From a checkpoint of a small transformer trained on Wikipedia: normalized queries and keys.
MLP neurons of a small language model. Each row is named by its layer, matrix (gate and up: input weights) and neuron, and shows model dimensions 48-143. Each number is 500 + 40 x the weight over its row's rms, rounded and kept within 0 to 999. Numbers have three digits each. A neuron's up and down rows have the sign that makes its largest values positive.
Before each neuron's rows, "fires after" lists the tokens most often just before its 100 highest values on Wikipedia text that the model never trained on.

fires after: " the", " a", " The", "The", "-"
L2.gate35:530486478453531585549575495495508469432457560551474464539521484459531492523516463550582511479513534548552482467507409495474477400457473542529463488535568524526443445547593469499460508551499496497475546525502507511437484545574430529462463473531456501512520397526524497443501477497459473483
L2.up35:475462524483481545518530514497426465473443536548535521560472497483534516516537540477508494478520505479567512545490432484404489438479454498525480534529566484472482418494528446521474556463512470471560548514480424516457612528595492487476489495479459507444497446471592489511466447492471485537

fires after: " |", ",", "\n"
L2.gate548:524450520468492504522523502512528463577521442455450581422449541513445516523442479533443531520555523443487426493490489510477454420457449515513414567538462546528437527538399475459510472485491452503483448480478459482510430561504537538446517518499488491517470507546430468506480504430526448501
L2.up548:477463548456571460520516439490528491520435499481455444515513486480490497413534439438469557512522479496491508455481495486460440511537458479482510565519492514422538490482501400582463543534466490456512542548533557515457494472501533480456545475467496486494554442505434517538478508430500430497

fires after: ".", " H", " Wh", "-", " B", " th"
L2.gate288:503542544517440513490480514530547550549511462562472485448511499470460480488476491486534502526491457530551581620505463529519448456578510509547596571543494534524480549434476534432501499517421483522482408479530490498495493583520468492514457506501508502465536468403464429450510432537476550538
L2.up288:463523574532570490451528424533512533551511522482596497504484414554409442411485497501518535502434490513524500465528536511502526475525498457443569481429482536545544546511456536449529447474495504486463412470494482569536560508400467486550500505478519450561548543458521490524436504573489477502

fires after: "==", "===", "-", " (", "\n", " Time"
L3.gate500:535528517526475524544474497512424477476538590525511464492464482449487468499465486452557499517567482476547549530548528511504468408442552516560498507463493415521502529496490555595567459448449504467525551440500491472544531506509509554520598407501511508427496517559484501551417489434474470487
L3.up500:463547544573511506521509509515443469474450533541516426453464479531519516576507443471484455449505485483578505539490482468476460534509509478511471469490591508496453479536511513581564516499480496486489489472489480543484554459472437508504537442526430437451512482482443459554487512586453541423

fires after: "|", "-", " |", "i"
L3.gate483:516555458640451465498523536525548517496563497505473487512495511474564498515461478522508455544443477501469509492502509476458504425410539493539472523452514520498544515497599533548560501503533553534488531435514509533531525449462524458574525433459503440510430470460548536563488420481520529461
L3.up483:555450479461529566525386503531496490538506465545459481504561462504520509495407536562585547551431507554432499493468531526506500534514520506567524514562538486500466478528598474522501451492550500484453489465525472538462413490464448554478557521509490506534496409479495500474510514458521544511

fires after: " (", "–", "\n", ","
L2.gate377:418449562496543549467479465538501519526494536485558483380469506500507459478469485453503532509567490462464499517487453488488500521509509505476528533498534504558541476478473541506467502488513503508572430480497538518435567469514514524497534522561566559455503443564464525508484503491525470550
L2.up377:488563520497447520465600527523502498486451444457436501417468549416583561446485504493472437520481526532457532503488459462536488478456471517462419518491484475592555492576469527526493497533416531522526457441454535542438540523504512497547472457490562522451527450506536596542498524487502533544

fires after: "\n", "″", "°", "E", "W"
L3.gate409:508494512507461456490544413347504538508443552541475520409506514547469486498543482467545528501420470501494510442442531458531526518544479528503513435523463497493504462487512472539508538510488480570535512499484532516489480595498447485464482587554516507539472522520494469515503501475492470503
L3.up409:473511444490522478498539471394482562569482535503507517462506453476510466586492452505495473532418541501537469503472462455489507527495499547470524473448475509449569435485411479504463469529491507535478463540495509483464423434434464561522489597454446449548397530522539523524476394433495494496

fires after: " of", " in", " the"
L2.gate347:519622529471563512502429460478457498482549509503546537550436510538507550519462461456510442473450505489517470523532449510455534520509474506557483566479491516481447535511444541472531484546476480524459510469515456523483381546528485542525430494562469544507436466476504465530465479470548465500
L2.up347:470496486501522479471520518566555567494495477542533600534478462566487489486569529436483402505483509488568544520465496507467525502573497461534507444428518539512537450550463459540497511585524537481512466483469455485464482425518536562511513487503486544518533526564572541538551471473457520452

fires after: " was", "-", " |", " is", " were"
L2.gate438:522494525455483460603497541478478488562559474542512500496531504436438502510562531498448493512534541504512546510528456553511471485425532530509424445508442584469478519480557472542489589535470501479500494550515464548548515499494548426513536480479536519607425541495522488544499600474521484454
L2.up438:495466523481512508465474503514463500487515539533482536482608480436500527422510472529547474515501423507552550508405467484530522613534505475505527467484483541461441507425497508574528481523525465553486458582514487533511471508482474451495593545528375416531513500422508454491576475476530450497

fires after: " G", " as", "-", " the", " second", " g"
L2.gate301:528508506537567487443538507480457569474489467555523449560513481450452504505423492520547548544521498439483504525499497463553552534507431497506533508457507528575545441445484532484514499517498478590492618460482522510558473472489578558505538547551473503460443498526513501480482446437473461511
L2.up301:484510515518493448543463566440515461459466476513498536513467462461469445488403558456528441510483492446477503541448511479466504516471468464566535466568486493453521549557477520476476509502530505512504547601481475544482535434631451511518502486485456514462486479559564505472555515512466450495

fires after: " t", " the", " T", " sh", " M"
L3.gate537:526482483492545481509414486486522534475544574518533480535558521476501466497506526492614476465512561565590458467468490534516486542527500452543424443540453521478565517561490499489510511451595517498501526518465478479542608546429451479441457509504483507478467547528549460416517492565488535541
L3.up537:456591508436485517561460538525471497529533485478487470558564498497477500429426500507491509496503537496526523525462451450472482537533462512588491419550509476566508447577550540491464496530476563440514517493509451494519533468500575458492484523498459494449465491450491499432438466469335549546

fires after: " (", "–", ",", "-", " $"
L3.gate327:466450536476521453545506502492535471569474594486469499433464416459518483480504509517504496490487489554481564564456534460465514460491438463530526470460451513495467489442524536568480517519440448483485443503517518496559477475442477441521508514501545513477459468502463450522554538489436527502
L3.up327:541529450535387501438554501510491515559486518499468512497511545472539478516481528542547523573586463505414472481511519435511496465462495527522521536449446507531503520458498571503500539454455512542557450414462474470488546464483454545555538547542497505518538548455510499466457486460524525491

fires after: ".", "\n", " to"
L3.gate474:488471492495466503561513475520430584485540455512526498547569457540430466514506501517548497490553463435522541493517360505571506499534554514482573528543434416565495415432497415493510449507434503483565522466488472490469518499481512494487460514420485497498499529499513511503465494435476422538
L3.up474:547491505478553569526542494546548480464536540484499462514469527450563544513504531474519501418557510437489546531514506540479468474532555486516510500508496437472494510491461460442514543456469559513465380544592466522506542560528532507510546468509487526572495490460534484410536481547494502534

fires after: "|", " the", ";", " |"
L2.gate508:538441434526512486505533490472484444449522491562472473512567581486514465467487535479506523597418480563494558500542472555444456462522489531503464490476529541422549487511531528486434523538507475480529506501523547514590477560545526599608509524491529453544449558523520451536482404551460477502
L2.up508:537512446511556533564466460470472464538578505580492512506490557500494511530506484547482504491389496474512504511489456518495480473462476494482493480481586429461571479536485501448513479474510481493475510507480534481522455483509473475544502495485445569492492615485454445521523491545537533521

fires after: ",", "m", " ."
L3.gate330:514492444453463554459528509560520452530462504444499484542499521482427498478517593505468555458555560490425543491502550541494443432487577490476506510535546538543492544463495458558492492522526499473469494523440480503557483465534472543519488485501484496426495556493526510472520526495399417477
L3.up330:511457473497450532423535460530479485578489484477506501522498495502479450472522546475456534523540512494511577470578529521493497497487484473480504502533401493527543555446455521526536510510512400437469513456505459533525506501511443512455457521482498415436479547495507481431472546532508478473

fires after: " the", " a", "'s", " The"
L3.gate47:497519445552492509507551496510501521499470544501530549544470459490580522485499557639532498461536511519523464563476550487562427482548532518403532524486534509471482512519536472522529486536515509496481564499439493447528507543530399514517496445460430533504521479527511485443439455562447508521
L3.up47:537515460513422480492540572563458568505503535540473526511443415497587507472542543601541549497578491513497436443483488481574502480549517504410522514570492495504436493512488461550445515452468530481452552472514549513497522466524463512476413472473537551465468520497498512521473537493457491500

fires after: " |", "-", " C", "|", " B", " at"
L3.gate550:498488619552521452513536449490471488427546506527463544447486485518436478479461493483470485494425469505474520487514489545527501474494529472553536493483415520522469492430520425557503520487498496563438488507511464532477449442522546464482486518476565507593534434507520502492503387455462505537
L3.up550:496550486528525431531444576531537581487514487526463498533562497464478473463477509450474496460570599445520565542501499477432463425513553553516445517454502522543473559542508486529584455463494436462489461451526515480539571462518509540475568513501483483487486529435401511514461477501422497489

fires after: " (", " |", "\n", " in", "–"
L3.gate308:433460535474506503517483440583467499510576535465490560407511540464486496433514488503522527568520508497503468577515551348466457509508532500475561472510494556458484470470506443557393531523494456485578516459488525546546482507513508530541513565499460487471453521485541505535518518530542467483
L3.up308:514497486466475489482473530437526541528501471436480535462499450501520555429577448493512498537574501421515538618480467440519464526476491456492541496459464459474490477487502577500476490485509472542590565601507537446484495447500535527497511515457445495571591504449448482507488533474539462471

fires after: "\n", " (", "==", " ", "″"
L3.gate531:485456508508533536521523487496452510525509541549507500501490523567550455542476465427526479469536528516471491540474377504489413439516466477535497469426480517576525503534421525495480525501458497591558522501447524454492439565447528488449544517508547477430473612599576567528545461495554503408
L3.up531:464431472485568424539522441521509525472469490563440493520540547459540483473478488513505498522552460497491517461551458508512462516528449436515555456486500483558509544456516582618465526526556530463536508513509476524514545537531435514488568459495509491523442510508514461512549548462501517454

fires after: " |", " the", "|", " The"
L3.gate66:455515410507470482532507448452548458534458426462510504494456450496491513558510495540566484475513520527492510502507443483521503481423536443521490506577536466491518507433477508464527517536485526531460538495447493449505487408587531510517548466534524501498524487542444505497473502507441496492
L3.up66:491554424409438430529528526461519464473482533481540477519524524554464462530501506529552511502479509626432498543455515546498499462515470460482472480597532538461469519549563534514493496461539500476518516530487471493463550462512558551555518417483505508490512548502431476448437462464519476512

fires after: "|", "-", " |", ","
L2.gate446:573507448494509471607541395483492518489475474454450484520519561477445516425526533542556557492464467463462502556542515543462528438451475537515496479498469495467483524491537575482512527552460495507504527462589520504539534525443542520428480523479507493521478471652564507553515528547492453495
L2.up446:483504476463513452574492473458575446443500516491473470567586458463497511518539474590554534443459531508478519506560429500491496429465471553508497487502499505474480529606576540485528497548470476541498489503500546528486547468444556548463467535444495500549448459576478496524554500541454430554

fires after: " |", "|"
L2.gate371:541491480504454493538435490542560482539475504467493539448419481528433529576525454490595527482530503551522477493502527422518513408499440495486545545558476515529547519491512437534465430595538459482490548578509449495504459537553495547478506503536450563456554525480492515503481504496512518461
L2.up371:490473491476488505493506465552569450454491451488489573556524523510473465482540482487563435513462508430539520557537498419478495471494508514523533494497466532488527473435453503567540482600565474438496479520516476547482524425565506587511492492482483499486494586449467521563407496499494529515

fires after: " |", " the", "|", "-"
L3.gate556:529483466507549552497527437464494449470523530448467478374489502458470491537462496475493504542558542488527478510504485536456535449455501541541526477570556547436482508428535492506507473433485486543399569533456405504525528525522528525526501482505503443567513513516426497524427453479425501457
L3.up556:536523493474452506501535516548490524530443485550528541461510462446579531465486576477433447483477415487440505546499483540482493483451508513552467518484557509515423446458471491519470558499563492433516462514542520447507502553539481468466520534415469448503474461464431521499466522359527506469

fires after: " B", " b", "B"
L3.gate355:440493583483466482549476487478500481494499458460500501599561449512549498469551562573532516567494512529500445563488490563558488493466521530510509446524456489523462519497461530524472449517458464512515473542481502515417479499512479519531449493484525477560498519474548485454568400476474500540
L3.up355:459498523464430454491492557525527527519509587477476475518510483505526471523421549539469483504460493516492459490489414484513444468495517485532510525544512553499460508409514517560531507439524502502484363492540538551515428518447446452463486495470480471462588488465545446463499465505509519577

fires after: " |", "|", ".", " (", "-"
L3.gate534:452503503505475481519571558514490423502560525527426542507536510523479484474479486505461510479545537539574547461466513472503528560438511532478489451469509491519500519590593523607519482463566497502507524405435468523546520568449460487542499525495590513434477493467485511576402499452423444542
L3.up534:503502542486501445516457531532480454522461562468438488470596488525497548517559531483521455515589477499573491519506506533535551547459473496482494577571514507532543466455493502505519500502439517470550470462454520475511514473541584537440441449515494493521489566478554494529526513512438492539

fires after: "|", " D", " the", "-", " |"
L3.gate353:509512497549577498480525474543513504570517421482546520431563521577442506503551546540527563469514555532497457489536427498508474446459478457488478460486584511475501452535443545427514498554484515575449417497526531543600418453465471522492560412497475472494529555483467505506501454504461536487
L3.up353:448497443532525519548499543517448485421499538506484579562501484412457540527500548522501514479489564487510559477489510483369490485454507515480414484447510439567516482545557540477565492521461490564545524560543511456475529564462447467510513538539499595462535482481504526506529552522539531510

fires after: "-", " M", " R", "|", " |"
L3.gate44:570414524474478471541491511440522519576432470457460514506500495473464542515500460506495536461493485561548536446604454424458566532473442561462508493401516497558525471478539513506472542506551472515522510550503505493429479562511535540513523529501466416494478515558496472548443419419538455515
L3.up44:455539452451499508490439590581505517496427496509504485564554537443510414445498520447491509429484533535459514518529434591533554469462490455528476468521485541481506517464486541508473466479534521482488517517592498547543446574567525465495545500500509495461496519469433459477499490568486509532

fires after: ".", " \"", "-", "\n", " sp", ":"
L3.gate374:453454529470498496492455542521478528514516501520501446502486434574477525518463475554467483457461477549582515551547444521535502511517465566560504507488482501505534510471529518462479462543564572447464530468522485539517518536527467503451446422561579519519517451537438447544568469576507453533
L3.up374:506494515505525526384504554582544512581489445504537435489448508506500542481500539538509555503526573456481463561605492452499473464428562508487468520448544445501445514526524531468461563519462509539514466479524539511521584527443456456513456470594512506535574495473421473463460476448483461501

fires after: "\n", "."
L2.gate37:539472532509477578504523502580528535590484494563497551532486499507449476471502467449481530510543563466545482544583444423479450468468536480504432518546529469501484500500489450515536482423452506489572475488502433505529533529477480462500517551518502407466467528482438477528439566457528404503
L2.up37:462465471460535554500531534480573540503430500507542527524499531498448483460530513495516479488528471445504543449498354496515476513479527505596535457487532471516516569498395469501432529493465459489455442566518546515512520542483476576536491532477580481520468522486477526525558486541560530478

fires after: ",", " ."
L2.gate61:567520505525489516478489526422517506493500499423530476575449485495458529521384492465449497518604459484473547549565538520451424456546565477434473555505545546481525496385452495507543452546467505433466489480500466531465423479474469531521520489527550501561515484500551495520448516486461563478
L2.up61:504482445507478494471436451435566505463479506475540442551450496409480528462521480517430478554495497501472556505529526488453394520534476517499485490445508498485519557482491451537536444476448500451489469519508499476517454497447489541488568512536508481493562498461561466543413524466492531452

fires after: " the", " The", "The"
L3.gate152:498484430532496481494537506549527421487487574535523434468498488479532465501465546504510444473486486520576428534460497486509576478434442536504521532401428543547490508540511458546502547513462508561466503493544508504438582626495497498466512463479462517456452490470449485428465515559428471573
L3.up152:470511538563476578480450503582479469566513473434485523495520480521468525492482538510460532515484542487519542509447553457555552540412521562464507523516542534461467543517523534479548478559485492461509539508499524455519449486434544526452439506619500442455539619523425532496494479406488515446

fires after: " the", " to", " The", " in"
L3.gate90:505526478510489524532477488494538493418463563525465623478535490551534472533485520489468546459544529496511534539560516415526462521491482478511496494593497602502473401534520478476445509557449537495526514486484409464459476507499492441478494527554542510516453461536462502524539527496514475525
L3.up90:528470422552436570427512479588495516480492541547490494491412513514473576529479501490490526513465479528540475490501567587551509482543515554491506485519542546418554494546517467453463456567482517557467537527494480475471448550479543475461462478479427499527512461553458484515484445474472592524

fires after: " S", " in", " to", " of", "S", " B"
L3.gate168:479547508472483444491477489535478500478530473485552572395554530519479447449445497546500529550577428483525443580528430481459505518519532420534507522504542548473533459492468523567540497520518416542494475465478530489453529483502524504505461489504505463443498553507457545527486511500504494552
L3.up168:446502525376590492498504536509545572483500454523487501549473531460506459442536497536485446429500476468527529500428534487527488512567600550496531480441502501508466505488485471497495521465477445542491450543546466459482457463484470527560460454459436483523507454488464502448489514529441468569

fires after: "\n", "-", "|", " An"
L2.gate113:495483440503471513505483465455476453495517456479492485490477475500441518516491484507479543458518517556548482516480519479480589512486511507475526483543552464447468427468533468467485496467478472553530419464474479531432529591553388573465551549506452480477505506495535497479517537412547503517
L2.up113:452450502549479504479463521456514476495527500466498507492482501535450473521447510538513523410496542520565423480565578461542498537486510513478484498439588476497438500478565512515464548527473536588530596513499495449460497505489367507533457556490492520478522420437501461447483518488502486518

fires after: "|", " the", " National", " in", " Soviet"
L2.gate218:523524525488502477490521476484493469467447474480419486459556486496503474526489502563504466498540530465561568493491488529478420503403560514487589591520490513568462524545523424554453538482559512438417528495446421472427489504537573566498552477508488477482462448530489479548508512477480466478
L2.up218:553472431484539563542476493508486504412555518454518562498469577527511501539429513451419457459456380496527423560523471580474566461544462483485494435459437509574509507479528452487511598496469481475500501504460507526556487445492502580578520496441504473460474542519465502532498462463495489496

fires after: "|", "\n", "-"
L2.gate342:430537485490528498490554506529544478509467508521489478482520516470450451532488481489576533446514522552471492526537416501498397461504543452515510468506554521487465522491484529561514453491505417470521448508427506458472537500514520601469507451545453436530488516509475432474494446468580442466
L2.up342:412546478510521480482451461513487468532461494515485440517466524456406522598592547533499493561426479521521454488497404493472558474556523485438499542591498439496447522470509509486566529573474497464518515497517438464479506481584458461413514448469486519515510539466495500505525475550525517542

fires after: " the", " The", " his"
L2.gate574:499558458521503552504443482486443482479493481476469461527584432472454500516432572486559521550410576541470421531548499476523547550524487522564490569570581492549573493506467498502479471545494481494549539462502524500525538556486445586505508517543510515457446523543453563481454515498472458476
L2.up574:524520500501486493516414513452449514494472506515444538504522468530479453514440518408550468513443519559566423542522498463530589507468502475489532553513481467457464515509470466471485522552500488539505545528512556494413554543607521552440436539492458495495476500551493447484522555561407476520

fires after: "\n", "|", " |", ").", "-", " ("
L2.gate363:562525501477512462510542538462483426524565518499532594471527521454472479559501514569446465509485503483471467499488580513454498516503481474411489522538478495508498492512517465477463469585571472477493505509435452413484420580534542442520462401478476484505516490481488500546496528448425492506
L2.up363:561522484555523518508539461506492524443501512478511543524491564463553489506516434554510501536558447451504569488491502446509532539530529447517546505488446467516491540572456444512523479482584511544505517539513533482542492618552496531489540588478475454400445580518461508538517505555476454477

fires after: " a", " the", " The", " at", " an", " T"
L2.gate575:545481519503556533490503434525511465483518528514512487547473497467483509565450552421518480555526539541639537541526505475512428374480518483533487489445536521442503412466500428496463489513532544436498574544461458485441572523598508509514480446474463471466503468507523503492452508474484550538
L2.up575:474482504433560523481516526475504505522580525501544486520481551468508527526512511454535478453554521513534500563483488514545534448469444457524457526445509391515498491482478556544546505536547503470513542545570557479522560551515507419441500483488464475501542531503549530494465488504549533590

fires after: " C", " B", " S", " R", " T", " P"
L3.gate60:519536522557510527511468508509512497445496443522479539492594396519518502471531518584494571493482450539494502576482532480488495490544554503501451460556427498479554440492535415513428552530479470458506475491426504479463480506617463543453399507513442467502463470522522581463535458509499515550
L3.up60:568488527545481540518492502538527434466598523388574550510523445548556525442484448553478505550519498451555521506498542488515505411516510495512464429482451559569485446533592478486587472537454552434526500455494566429439570491457492510511451482557515502492508480493532467466527553547481528493

fires after: " the", " m", " M"
L2.gate178:476515509527519516503493544443497437448447480477515486553459485453442514509452540518544491497484489527561483487511481536547552436526447478506487597543548572488493553484464564473517460574548501491483536579457566524495546581577488483528468520481540503503579548533511491472530543485465475443
L2.up178:448518597565462549521486523462514540523574503481486490485550424512427537561445461487508514530384533537441483476481537539539516550535527525431498453479547539482459541601513585491536460477553491480572428491500466498471535511487504540544560480490492495573580505477462451533488519517465463503

fires after: " in", " the", " In", "In", " a"
L3.gate289:451479448535591551448478488575492431546526507502481558451524510531581503542516504495501485548543510508571499516470490461555502507498466452508470523516488588493527507529453536495487532522522534534484505400458418488453535490550455516408521443589467531494567450534541522489417532443548532485
L3.up289:488537459540543462563475512565524593506528407493546513424539503482528501541497461484502520545530398464553524518468551541470531499526533531548505471419523602468472466461562482554497549529525483518533468545522479471473497514513475553560561533576433520556518466498558541515484574435541431495

fires after: " the", "|", "The", " Pre", " de", " |"
L2.gate402:454525442486489524535528504451491542513569495494471453508445516413519512479453545584583531465486536544418439494476516516509519462469442517468485534586522508432449561566488517450477519525469502460526551516456485512517592515585532508502552521566469482552491487544480405448550432527455568546
L2.up402:504450444525521473507484465590537549497517536437521541455415554441488513553531488550498466481460546600488598492462504547510451453482488494522472425497550426477495526572543559517495496492494495507455549533460531492477534510450486534488511479494507507505441508451469422457554553552518582511

fires after: " the", " a"
L2.gate440:536543423552497509504479511447505559478505528550456530462490453494587606561508533582498522484496442551501510482472432463442488474456480489498476544541470509476519516511536526473449477647471550492494562528440536416439501563565499487453518500499402506476554442442501470482575462497452500436
L2.up440:492471389514494520483531543530465506516514503558436503492540463531546526429468438606616485495451505579567438536479487516526498436482481467438520556508522427447480460503558524460433475583503527549526536538454426485449562503463489520565530491486413543519571456554463463467521508499516560529

fires after: "\n", "-", " to", " the", " D", " h"
L2.gate370:607397500452488515572530494503533525569552460485472621458492470549455488435465540482504566479494537514521499618474520467463468513416453463479500483522528460494499483474502488468464448537539524518499481543488492443528523554511456630522503559535474543444542496500476519542487448509417573493
L2.up370:437523463534475524478442459493467488430453542468509470443561484548502542466523443483487541483503462537474535582421519439537484528463590447495513543532508474512478514568461505516506485492552458524531485484500508536465471444448544570542492508481440506382485526535399478560472454448523500534

fires after: "\n", "-", "'"
L3.gate426:485496502480544515516498517384489519490437524542536533528537471466500473510516493466547508430455540539511512464511452484508483469631477468519461499533526519504567493523449463567481558493486541449521589485513512516528508555522421485468545546475545582520537429430546506494559534560556515476
L3.up426:486487540510524497489510532479540455482527430590495498511486471511492509462501453514521561473555511515547487463457445486547497463564522540508503501522556579572451505512445414519536492492481542440542476547489549512507498528561389445534579547505567461466508447497519494520534524456481492505

fires after: " the", " |", ";", " 2"
L3.gate142:488558474517503571478511453464558512434445514628515500493557527459469444591549533546569488489496519502492540535506418491491501523470496453494530510513543523507527458494474519501487454523478503502454487522468509530471464560574468517519486523577497482524518489541468477505571510607493465534
L3.up142:542485477567497494504548538515518553518550534543459541535519511522493472488507548475554454450502561542511526569520511505482462517527602552518497521455579557508525476453498541488490462524485590529493528497487508495561485467572474507525553519566473524564465505541514404487526463542474548504

fires after: ".", " the", "\n", ",", " \"", " The"
L3.gate496:409526519533479472485524447457534494524492538505498431546485533477489486508385573459515503485493512552476416538482507533501522527451562529451563568526564460478488542484536481551445552433523523531507519503492511464457438502479540539539479360530457509548414479575484481499470455526520543491
L3.up496:476499466521502541566500505483515488451495481434445472512460449469485484443564503464561519515487485477509571513474450538543486537486477562483466517544470473540464533546547476451495513549465465545460503502471494499415427580507547544522388539489456430508604509493505473504404482515458494512

fires after: " the", " in", " S", " on", "S"
L2.gate168:541501480490512544533473404469524514470481467473473553526484506486521495500501520525484465434619432504612561476520422445512534471454465514482504545462506482504488522484525556576483499565525564486479498515540492526463454527494488574437493469426416415448543541447462492512550429505484531553
L2.up168:482494452488503560458532470502524498502519543525471563461449439496530507511439460522470575426473497488483567455437474460501520482440524524482565537405434454480515531471577547492463502457502456505525531492526483557451482513437473509517513520425443457479470499473546529553493455509545470582

fires after: "\n"
L2.gate272:493523468559494462512531496423492539521523506541538471503570514537538433531451438498534493511502498525534448423458467494554550463608473478540562491513531529509522466470490485459464557515477491506513407391502463483408521521531485502490502546519469473470534465505590488452559540437559464508
L2.up272:513492453506576443466507461466504506567519467514549504432570497504471464454473504527545464461529506556593472468501410519572554525496505564541505503548517528488525481428438482465520589501494497491531531473474461567446464498503442479405558465508409473462489522468511486487475516415501446517

fires after: " |", "C", " A", " C", " ", "|"
L3.gate380:445478458513541522485471489475483467463478386446481496484595455504454478479515498495507536449539473522516474586540510431563471545520479550439474464449541466520536478549503465464510517521433488452556509552531465520525510483604523512538445546511500523524521430546433437449519426528513464429
L3.up380:467466507538480549443523452444503512362526536495545543467541513501543463488519454453512588497492486480511536467516443462451523539478545513449446514489502484498530506484489521501604533446479551493465478542462503418463552498556434489468573507468542504425506465482474553496489479585455426502

fires after: ",", ".", "),"
L3.gate346:466519483499483495505476500576554477534478511467637535497477466516458531497460473482491502523561521441494547514507516587496506449518544513506517553499461489596566491458485489450499481450444551563532491510489484504462513546491484529493452509528551524471481448526480518539388477500468521503
L3.up346:431486510517464479493478488556493466550523470509493426514396501418492481394437535528550528517564501486474558582475480454584547543532491477476545505486484474468448572442506496483482545490511514580536551517534480488561532496489510486515455516500545509428473483530493521449460542389497484479

fires after: "\n"
L3.gate414:508455397497530543516607498470449474517498425534481527471531482480487494440384502420513574523530509549529480465483462450514478495471579449448492526528544476471542453453483482498484527463501490526446543510506467492527582507496510486456521457567510573484498481469554479456486475581478570458
L3.up414:501486508460536469538532457550541495429518478504523542521536513501490457534549443497451495564502491457563491583557509433574463455517487461535497530537499478538447534497533399555488513500452474508523482474463460540492525527486496508531471463544522467479460518515512469518500452471489534466

fires after: " |", "-", " was", " the"
L3.gate187:448507496483466503523453504535467492566493488528450506491478415490412512500475529549522444538569508405488523531565521503476520485419494489570480577536561544418444508457566505474453464492499447524597519498532505550555505525455505466484503557519462532531548443397530579512474503459508492498
L3.up187:582496479493528494544516450442536422502478524573467574477525436528530539469484521457470557502380547565503501504500525554486530577429530486511490460502515477468514512420520492434450489448518460436590477498487519549522531517520463482538552465527569533613475495467459495516477461455446481501

fires after: " the", " of", " in", " My"
L3.gate12:456505442514578489524524492478480527498496490528544495524515390511514478457454520492414461440439541522625557499489546484599522421508504517461476504450563570472495500479495549478462506567470469536511526476444482422462468511549496470520493491498538515463470536456467483478543567544522514551
L3.up12:469526512431502511547487480513584513443567454519531593459501481488508480506483512495481489532538455478563501486534541448524530493475495451445494439566526531501551484454455479484507542525473441573559502528472498522427487464508536528504459569524448572565469481511524546461527492471540492473

fires after: " the", " The", "E", "W", "-", " m"
L2.gate529:522494487445486578556452478476542426484467518467517506495549447445507568508511494470540492457524522525525425474538467515586512508535494471471444472560485513475543429469446513505503540487530493506462534535524472527427508502603445498530511476592490469502501548557473470451455486448471451469
L2.up529:503510516434486556518545478479544435507480517511545467527537511455490531508539498500553417500520579564492463512591474511505542524547519553425461497482444525480553481455538509519458543432443505512459489567495503516450477490579442577485511482569489536450517518533485446535514485474464489498

fires after: " |", " was", ",", "|", " and"
L3.gate418:479535491519419533503418437532459561456463493500487521497551481468435454450481527502457478577556499510469447590512410551501446496497530525570430534551488518453507461577524496431517459484493421469508492526480481504462472507450511449565505522476516485506487503555532428482424466526444518485
L3.up418:510547512475513448543481505589489527549451550464544490438435363431470450505495464537494539520438440501458534509520476489458493441501513493572469530540493534455498506533435523514520451478550520486539464513499500527531497481520526558540559482562586453488559504545508429519518432487500502529